Weights of a small transformer language model: width 384, 8774 steps.
MLP neurons of a small language model. Each row is named by its layer, matrix (down: output weights) and neuron, and shows model dimensions 0-127. Each number is 128 + 32 x the weight over its row's rms, rounded and kept within 0 to 255. Numbers have three digits each.
A block is one neuron, or neurons of one layer that tend to fire together. Before each block is what it responds to, as a language model described it from the Wikipedia text at the highest values.

Description: Place names in locations. Tokens inside or just before a place name within a location phrase, such as the Cape of Northern Cape, New in Belmont, New South Wales, or Ky in Kyiv.
L8.down124:124090127115114093126162105128089166140114134185185151161128124064121158123102112121090126108102139158112126157086123207171187141165189085100039166165138132128158161138169133160181100089072153136104134115101115119136165146114141090174170152142150096141145117170109104153094141091140182117144075136152121060113132136162200161117101095118143177095112174138167180183131123147126128086196
L8.down219:111099159172114168138155140093169130110114070118159132103163160170137179096129104155150140070081157139107150081078078167156096131126105112099150135133123097140102143131101092134159083101172160154173147161136077161145158155130102114160146024118089138134123138120113121129154137120139145105094105126132088097110093158076092129072149149165135106072154134163102158130144109096138113108138
L8.down611:099117109126117157081129156113076116114129105125129145158167120130145106073088113125152096178114116127128090176139152110187123119152090137058121093115107065086124075126125089113097054147169140209135144049079128113130123164133157101118221129175181110145117127133131087086155143157105147000180204141101166125146097110095153171141066135134135115100110074111140143138158106157095097128113
L8.down1246:069097112102098136102096099123105147116168129137119128067147157090137070146115201130120135180126164137101110131110142129144131149095105105150161084072144146101186082140196129146101094129154099174164169077095108088173142163122131083104148107168143131151121139162155048111113119186168124037113100143103159137101135103103134169122098186142132077108141137208186131095138088146092154086138

Description: Full date, pre-year position. Day numbers, month names, and the comma within full dates, firing just before the year is due, as in July 4, February 15, and 16 July.
L8.down182:112208158129060067132118135163174114176154172216104127141161097088087115118124131139135156144107109096104146127156133116085134125110082088128170159140115079110126122099083126157067134187174110218151111061125122119131101147112100063141119148113132076171140133122213129158147150118111100003141104189149176155172083107140197174130130151161079122114128079155169134080140093116128136118053
L8.down809:082110108146133165126109150130148222130105164170142169111103072113096099129076102104161172121107120064116112094159122128093105147124081146136128070139070109112126072116118110149114161102161124137147122110174132119134159097114119052126081091136166099196135175135116149122066130183098154101109100145103205126149137131132101144105141102131081120096160154160156110097157129116105168141148
L8.down1142:122113131136107084119067122124170118142138094153107138138129125127130159136031138165065133127109156069103087186151171140127206142159096070144119145128084125114112098166110152112130053167105126170152134136131140129095164098158111169148136122118133102145119120138148111171101126133145118100182067164132142133109097114163142100099156153144130169129200146093098095073150114116139125157108
L8.down1344:109131174115160154122145122167119031073121087077161182153117114099134146127086173213110112082159124089177081119130144119102134131166092090122109113160063130126111116107157125104121142150089086142143132125127075123178111113128099164158163074189085161150102116106115097150150132171081096094105141125130135102100161125160175140119142111141180126108117129113148110122146113118181136116122

Description: Dates in death/event statements. Day or year numbers in dates, and the following at or (, after verbs like died, born or opened, as in died on 23, in 1949, opened on 20.
L7.down32:109138155061102087125068122125108125079113110074131143174114080157113151096166071113108114104174098139078162175104127117203118125128196138152123126069091141109128135074125167106153164154141152159113083111117156114143124112155120146102102127135100113162140148172087139122162115126164106135149175076171140124077157090125077141137116103141195166133126137096128153091149150148119143150190
L7.down83:084119191128146167114114087122150123131127160131105120181142171064125170165123019109113167112104178134114134071142147133160138103115119109128123165155236122151105056156142099128129110147114159155093118159134169137134099119107108140145115092148155135152130100158183090172136095132109167169168155134127166152074140119158120106157165107080177135195136084076145103139168086179105140065159
L7.down229:139098114154072162162137131104066175127128155188087164120084129161161135153108165123131172170098173110085078097085147084149154129168095131136105127087120096147109052153112122152174092134155128171126134116101119115177127094128135149156068125109093054129143104129158195103175081131144112102157111133194138151153186087115147155109103106107168165165221066060137083153108087082151122125136
L7.down234:125039057140077082126108133181169117055115105086118157149087128160108117110198191107131149159105158135140116151105165132134110114127121112124160148133105110119102123120119146123128145137168107138182138092138094123084096164117152176178128122134094162149100067089120115119113140126143116117090099152046114086124132119132077122147100183119117126152111119173094101128108114155139169091116
L7.down291:115121153065077099164122099128078127131154115138119169130179156165094111037173152126154096155106042170098126143136129146036067146080086184153153133112137117124119054114105132132156121118137110107124148107126049153111113099131182125152112117139175128080131178141104082101092148112147094085139134153065104168083146114136069136117119125130116099089127106176099094155124147051084140100093
L7.down494:136174125085134178122158093115135139114108105132135118133128103163151089053130168097131136206153112092146126114123125132147113109133145160110135071107081165127101132118096149106127124126147135120108111150095173213132113188116139145022215089107165185140117124100124116000121093131158134028132118155157118106133092114148138165149166064138097129136077084129148129142129087104173123075111
L7.down704:120145108118088102064155124177158165130119114108150164087133133129126116105111144122117091193094132158120158133026147144095117151093148103101141149178121108067133130129178153110101101061053162170108134085150083083153157139089133105077128113168192129151125122078086184136133127063088110026117139113050114067122162123106048074109122144116116142104096126094150077120095130082136141184155
L7.down730:148101166143132108111176085152141160174123130149149110129138123109110093116116095161160167111130108121149136144070153098121119164135059189160190181131142188100143105184136191079092081131105135188099174084147074123137138164108037152166093134066143101114095143182131130077098118100130104067157133129101153081121066142138087074076156203107106107160162059136131107119114070159149122118135
L7.down895:068121119124139195117108165125097116163191167164197144140140136168103160127113150113147131120160134184080105128187130115140083096149146166178097126159111120128101123169193121111138152146104112101080128109162184101133082156142179186164161137178095153089170215116134158149106156101117181125159141090158173094127103104101153136084053066132169126091085164157122134149149144127118167170103
L7.down899:090155108099136093174142140128169090091111098178189156127138162111109172160121101156138121143163131152097163067153178183185188072134126106152097092137098084114117144165140107187092159186159153131152114167087091149159170169143105129140171137126139112132095098113165108147157032056159159134148126125139122116169186106086162111085080112092160122104121151118147133125135179174100134146126
L7.down916:105160117098154182149147161127091137105047068118095114171146158115133158131049098170101102102163142088138207119118120182063136160107199066123136079156073091200141143115089152144146112162159123140103112112115128096137120119054118095153141087073169133127124111168135181133136114159124131107148145153207169152119089141157153081130145127117125145094153147108120146106091109113178096147117
L7.down1173:118155142139111189110122076094172128124114100084090118193115086126141119143132123132120177152167125146192135133151122158068114153102120100180080093104108070152082152213091110160125112089127156088178096097163104092088090111142117118128029129047097097073137108194114128184148188167092122114115124133100095119159093155143106077136142105147090114137133128174167153108094147190094110144101
L7.down1180:079087145129139084118145128091099196125093147106138184111159128120126134157117127157127155064119129214116131082076131140173141151092111193183120107161164107131114203053168078161142143176104130099183147089119069063170136098112125060114144128115121130139107157141171119114089074132198127143125134143138149210141123092127145117004106066072111137104126142115073146105088113148102140103187
L7.down1275:104116159091083103200134184090049130112102161168121189086139114141125120126126107127081174088095060105099142109105109135136123130132162130124118066081176121180125065145091204142073075151142094178189166130123151025137132155157100155122092146044108147071136092136126122090138166149126131084112089102156093144147111161124127084095124096095118092103235086178149098138126112107099141147124
L7.down1434:084109139144110103079115123096108084120211136186172128150105118125180051154086133128151117162125125106110127126131141114104130081160172096110107131141107075175162150103119128134156134155127161142118114110157172159192117082110089135157166105148138078129089104096159152078149132116144175075158103125151153149123079126042169113066236191238157192166097108132086156124113145099164116100172
L7.down1487:130165115173076106050141068147139140145133143172128127130174129091162136107117124180101142095145093099093041095153171126116148097097146132107105152137121067063117129065138058137095168117156133137150128143113109082104119123157140132113114125191150097110101160104114074155129125116104136093162163151104132156142178072102161143103090110109106157093133073167154145162107150105136156154119

Description: Location slot markers. Prepositions, commas and place-name endings that introduce or continue a location, such as located at, buried at, El Paso, Texas, Salt Lake City.
L7.down9:157132115098098167176124095109082138118081087170156149153105162161133122139094067131109158189162118124112123132080102106160108146175111146116171140074138122108132112162134155130130108097148118114104204167101145096117120167141199122129079130163171188133159114188090101135136070120166126095149139057137127109096123098092127148077083066068057126182120148141129049172181145090170132158136
L7.down147:183156119121117158113157118091151142111148078113157157105097139081160113130137164106114093104161180099072127137130066149100137147114164182076096128126164108107091176101122106178175122170128164102065130190122055138146148109069163161158155122127137117112082158122122129086159157113111122148176142146119111116123166148120137132147110138176095199136136088119163129136106101155093114158147
L7.down189:103164154179153144127142116122100136184086092165122140117122116142119134121121065151154149154137147135153056142145096107121040174144109110121116227094143091109100187076112110175100147131041125056115102116130136122169128115118097124128125099140164135122144184196146189126128151103148140072114124182140113132163095128074135132115136210153101151142118124102131160085162076111135147183140
L7.down250:146166119130121137182163124098108101150060072165129140183088141102147063138174105089142105165096172091077171127112120074187144113085170146128111144109142153132133160127159147135110113151135126117147110113140091138140131082120158166144160118117066134145078141125172162105119131146084154113112135098135072140164099111128177149131122093131112109124137087106159121107136146069135117169145
L7.down391:173114144112214127133155182119128127108122098107120195121120106106168091147108142134098154160096062145120068118075074159150133136110121139087105085115107092173156183139150125147166043117185121075121138130159098111167151149153161069113068107135137130071137126132118130157155192097135122076141109159113132125123115125115125079078155181140154167142127176143132119174098132130139161103088
L7.down419:118133141130121108186092174169106123129148143154099150166124120089121133153098090148077125104125148162064169172166122152139086122143097095147128126075081140108151173126144118135123129063137099111125166101136166129137140082198143097107176108145103111170123076111147190145078111168137166021099143068150117113113092149101125101126063137123132146137114117128136100075154138150151157194106
L7.down682:137126139096103149112077185167091028123093083084135121130112120130116114130079166141094103138098162152157156187132173172155082118159153119103127149160101118095119116126154108132071105143107119118146081175127145163122183095130107114126191120151185122129156054078140136142071127129111171070125133141108145102104058116110120137160196157101186135123137111112174136130119126184078119129143
L7.down705:104128132127160136109084096157097125076091038112174138067067159137108108135126123111085139099135129143150146138149128176127051131131162151147119159150166078104168129151052178110140029125133144129122162145108104107079137104136103152077135147118152079112160138153204143108143134154120144139131091099142117192093143144097159159160112163102128143107102129127135142146150167122113119153126
L7.down717:129204127122134092140117222146121101124164129113148116097072110070173085130126141217097119125126085151108087117158111136086143174120109085127097114146104114177154170158129123139139126175141158087138158175144149117138220101139110102083148118074121087126097114150093141142176165106096160179141103153109122182120133079118140124075105097156116110137123144023123118206172112168163099114127
L7.down724:149067109159160106160127168122195116174119132118139204144107083151137136157174116121178148107059113096136146155083178148147126065115126136143091103119094095122131136140108118114116093210202109198194139131122153082111121125135157127170130149114094164133124128118138161066129084140190127153122133131102122128133125157131105124156125105153119126111085112173082134113092133126139110119052
L7.down885:162121150119125136113112157096106101115195149138104108075119122161119144123207162101128103110140172127132107091117166117159096132150156108125199165179172185094126163073133127110137170100089091217123115213125125127075159115154181146086127130126140092130137146174139130130152084101076099109124089090167122141079153125148172193179098142099143153143093141132112151141119116070146119093102
L7.down1016:114124064136143087144145083129072134147173123123096105161092142125127080103116131108153144124123107105139141187108149122118117162078145087133147122150121092069126195159142108102139092174118188162157134110121161143169110137128186153161107154105144092167089119184117099108096124180185149054117089096133117083090124129135105175120155131128117112140067137102139135068133119093073126110117
L7.down1058:170085144082092100191118128106140177128119107171156133076094128116170121188138144202086118137139154172052083097107124158123131123143088094144074127080180167150118107097144055168125120117145095139174155175137094104154185078141117118160130089107110144113121133151125123108148132131160114140145095173146099162085144112120144144143108117138137100126137104090102178101124198112149180141169
L7.down1241:140106143166115147157057190170148064126155064087087112103111057136106121099129142120140117109115189166199177119114198091088092117154133136141138094163115087140123099209174112130105147102127058091140075119151080094138133150150132110125144059070131116109151099079196148149115132160097089105107154102126166105115141180138178112116186132152075114159091158173102193145116102182144095095101
L7.down1399:122172143153195203130149109104117157141097115130118132149126113093106107141103140148077098117117110160112141145121102137160098177079148125151111160186159098177156111091162170097150101122151116104102136203148160159115148097118102137112122110129156105085111134188109125137102126116114132126083128166094102162183138132123157148052175115137129150139178130094171127095136146166100133102125
L7.down1463:108059046170117113096109130115198135148154092094122139127174145109121140133174093129132118149089125095146136097193092098129106098186100197142096131124160145120129101119156079129126134133133103157171158123119058140117149083180089112212138159214109132123109197100144133106135124128154211171111169138151126135137075113149069109181072149107145139112172087143109144124107109113175159070121

Description: Locative prepositions. Spatial prepositions such as near, at, around that start a location phrase before a place name, like near Barton or at Duke University; weaker on name fragments (Z, At, Th).
L2.down1322:115138134095143113116168099154220128166115169086174121110088121127141102094135124142154142147123183109087097120124160166143095127131111159169085102112117114130181137106181091110160124154168167179150107106154144163146122087104184138159138127137123134145210098066140104039166169103178158078154167137100112116117169134145124094092083140077132128161080157127156110056138027093160113126082

Description: Years in historical prose. Year numbers (or their first digits) after in, since, from, until in encyclopedic history, e.g. since 1962, in 2002; also some sentence-final periods.
L2.down269:119109160089110114151093149055158131093072142176170116117140133121166132123108093129177120146179107189191100156202103078144112110102083142144151116121152113117079201116138081128093055157161125094176141149152144122158114118167142077129109136152151121159108116125124160104128132176132153147088160142086122173081142147141137142152125115126193118145098081125101094108132077169152159170178